Part of a small language model's weights.
Size: 16 layers, 4 heads of 128.
Training: a variant of Muon for these matrices, 766M tokens.
MLP neurons of a small language model. Each row is named by its layer, matrix (up: input weights) and neuron, and shows model dimensions 176-239. Each number is 50 + 15 x the weight over its row's rms, rounded and kept within 0 to 99.
After each neuron's rows, "fires on" lists the tokens most often at its 100 highest values on Wikipedia text that the model never trained on. A number after a token or word is its count.

L13.up1890:08 67 78 62 55 55 69 43 45 39 69 59 77 58 25 83 36 55 56 37 51 53 56 35 56 67 56 49 52 40 74 55 72 31 37 82 65 50 52 42 70 51 69 75 50 50 22 62 55 78 64 52 58 59 43 25 49 32 51 28 22 20 47 53
fires on: " \"" 68, " (" 4, ":" 4

L13.up575:49 31 50 61 52 66 35 54 59 61 49 24 63 46 61 58 37 54 35 60 48 60 52 50 50 45 52 21 67 46 57 52 39 56 38 62 33 55 75 32 29 14 84 58 49 69 67 93 71 38 38 33 46 28 67 81 65 26 24 61 61 76 30 42
fires on: "." 36, "′" 26, "–" 13, "°" 8, " " 7

L9.up1790:32 51 37 34 41 19 54 72 40 29 28 45 53 61 59 63 58 50 48 52 65 42 62 17 36 66 44 48 31 50 71 30 58 32 61 58 40 50 52 59 49 32 41 15 71 55 51 50 73 39 43 60 87 53 47 59 34 32 61 58 60 32 56 48
fires on: "p" 17, " ass" 16, "c" 8, "i" 6, "r" 5

L13.up375:43 32 40 27 69 51 65 42 47 69 67 25 12 48 58 47 24 38 51 56 55 40 68 47 66 72 63 14 46 37 62 60 68 55 21 59 49 60 51 09 71 80 58 56 36 53 62 42 56 50 73 54 48 79 62 56 42 33 59 36 63 66 57 44
fires on: " following" 15, " from" 15, " as" 11, " in" 8, " to" 6, "'s" 5

L9.up1196:39 75 52 58 34 46 47 71 47 27 29 29 54 92 30 59 37 50 30 62 45 57 56 99 59 66 54 40 58 66 69 39 38 53 47 45 39 45 32 53 48 59 51 56 40 50 72 51 25 52 37 34 63 78 59 71 68 33 51 39 45 23 60 51
fires on: " of" 24, " |" 11, " D" 8, " with" 6, " to" 6, "T" 6

L13.up716:43 34 49 55 41 40 45 36 51 50 57 45 50 70 54 57 38 65 51 51 36 21 49 39 29 39 32 59 41 63 59 59 31 43 72 38 41 28 23 56 59 41 30 22 78 29 22 67 52 68 62 31 56 44 54 37 53 13 43 65 58 36 60 63
fires on: " \"" 40, " '" 7, "-" 5, " dis" 4

L9.up262:45 53 44 64 42 47 61 30 58 55 72 43 42 65 26 34 68 32 39 45 45 69 56 52 84 40 66 58 25 57 57 58 72 57 13 47 54 52 70 44 76 42 59 28 38 35 85 34 83 53 49 54 23 81 81 32 48 45 31 53 42 31 43 57
fires on: ".\n\n" 26, "-" 21, "|" 8, "\n\n" 6, " played" 4, " |\n\n" 4

L9.up1630:61 75 23 38 34 63 41 48 83 64 48 54 28 52 71 52 61 62 60 38 61 72 36 47 66 34 44 35 54 57 48 56 64 59 57 49 43 27 51 42 61 49 49 40 48 43 46 46 38 66 30 29 72 68 50 53 73 37 66 63 32 70 49 55
fires on: ".\n\n" 51, "\n\n" 11, " |\n\n" 5, ".\"\n\n" 4, ")\n\n" 4, "," 4

L9.up1363:70 45 49 51 11 54 43 38 73 38 41 58 41 51 55 61 86 55 69 31 75 78 36 44 72 55 45 54 43 64 60 72 58 47 37 52 22 59 45 43 57 50 52 24 45 78 63 56 49 45 50 58 50 89 63 17 56 50 30 53 54 50 34 66
fires on: ".\n\n" 41, "." 24, "\n\n" 7, "," 6, "em" 5, ")\n\n" 4

L9.up844:44 30 43 54 41 74 53 27 56 48 64 58 40 55 74 23 48 45 49 39 87 75 48 30 51 47 45 29 44 52 22 41 74 64 49 43 42 52 60 35 39 73 41 44 49 44 82 42 69 47 43 69 49 33 49 09 21 61 27 50 42 53 36 53
fires on: ".\n\n" 54, "-" 16, "|" 15, "\n\n" 6, "." 4

L9.up99:57 31 41 51 41 51 40 37 53 65 67 51 39 65 53 59 56 44 58 51 68 37 38 67 63 81 54 51 32 51 80 29 47 45 61 64 47 39 43 30 65 78 74 84 47 43 47 81 38 69 61 49 59 55 77 26 73 78 44 48 11 22 37 57
fires on: ".\n\n" 43, "|" 23, "." 10, "\n\n" 8

L9.up391:51 32 57 68 64 76 56 42 61 72 47 73 72 53 40 61 56 59 45 53 41 31 49 69 72 38 69 53 51 60 80 69 44 33 41 51 49 38 28 46 82 31 44 42 42 63 55 86 71 54 52 52 24 52 64 33 27 33 29 67 47 55 67 46
fires on: " con" 16, " en" 16, "-" 13, " re" 9, " Con" 5

L13.up1777:36 69 49 56 45 59 55 59 30 61 49 31 17 52 49 53 44 54 40 49 68 44 35 57 38 68 55 40 48 28 54 49 44 37 16 82 50 70 40 46 47 34 44 59 53 51 13 56 62 71 46 75 53 41 47 50 70 65 49 26 48 47 57 40
fires on: "." 34, " \"" 33, " -" 7, " |" 6, ":" 4, "\n\n" 4

L9.up1119:53 75 50 62 63 34 63 48 54 78 45 42 43 72 73 50 34 40 47 66 43 59 43 66 56 73 49 50 40 46 62 43 38 36 37 58 33 55 39 48 54 53 42 59 36 60 34 63 59 63 72 35 47 65 62 58 57 38 86 44 39 46 45 35
fires on: ".\n\n" 45, "." 18, " to" 15

L9.up1565:58 61 49 49 50 46 28 55 47 36 60 46 60 57 61 53 63 68 28 16 59 65 20 41 46 40 56 23 22 47 53 45 59 62 29 47 69 15 32 52 40 53 44 13 57 89 64 54 24 43 60 44 54 31 63 39 45 55 52 53 56 21 18 47
fires on: "." 53, ".\n\n" 18, "-" 11, "|" 4, "\n\n" 4

L13.up1318:56 45 53 49 60 34 63 59 79 34 75 72 91 57 53 55 33 39 45 57 55 34 46 53 57 51 40 45 62 55 58 46 67 28 62 72 28 55 16 48 65 56 63 31 57 31 44 38 45 51 61 35 54 51 48 45 17 17 48 72 62 27 54 46
fires on: " (" 34, " \"" 8, " re" 7, " in" 5, "-" 4, " per" 4

L13.up1383:40 55 31 42 38 64 53 50 63 66 49 53 64 45 54 45 50 59 19 33 45 56 50 26 38 64 62 25 54 42 62 61 49 54 59 52 40 43 54 49 75 35 63 44 56 53 40 39 46 65 56 45 52 39 69 43 54 20 23 45 13 75 30 60
fires on: " " 42, " (" 10, " to" 8, "-" 8, "ab" 5, "–" 5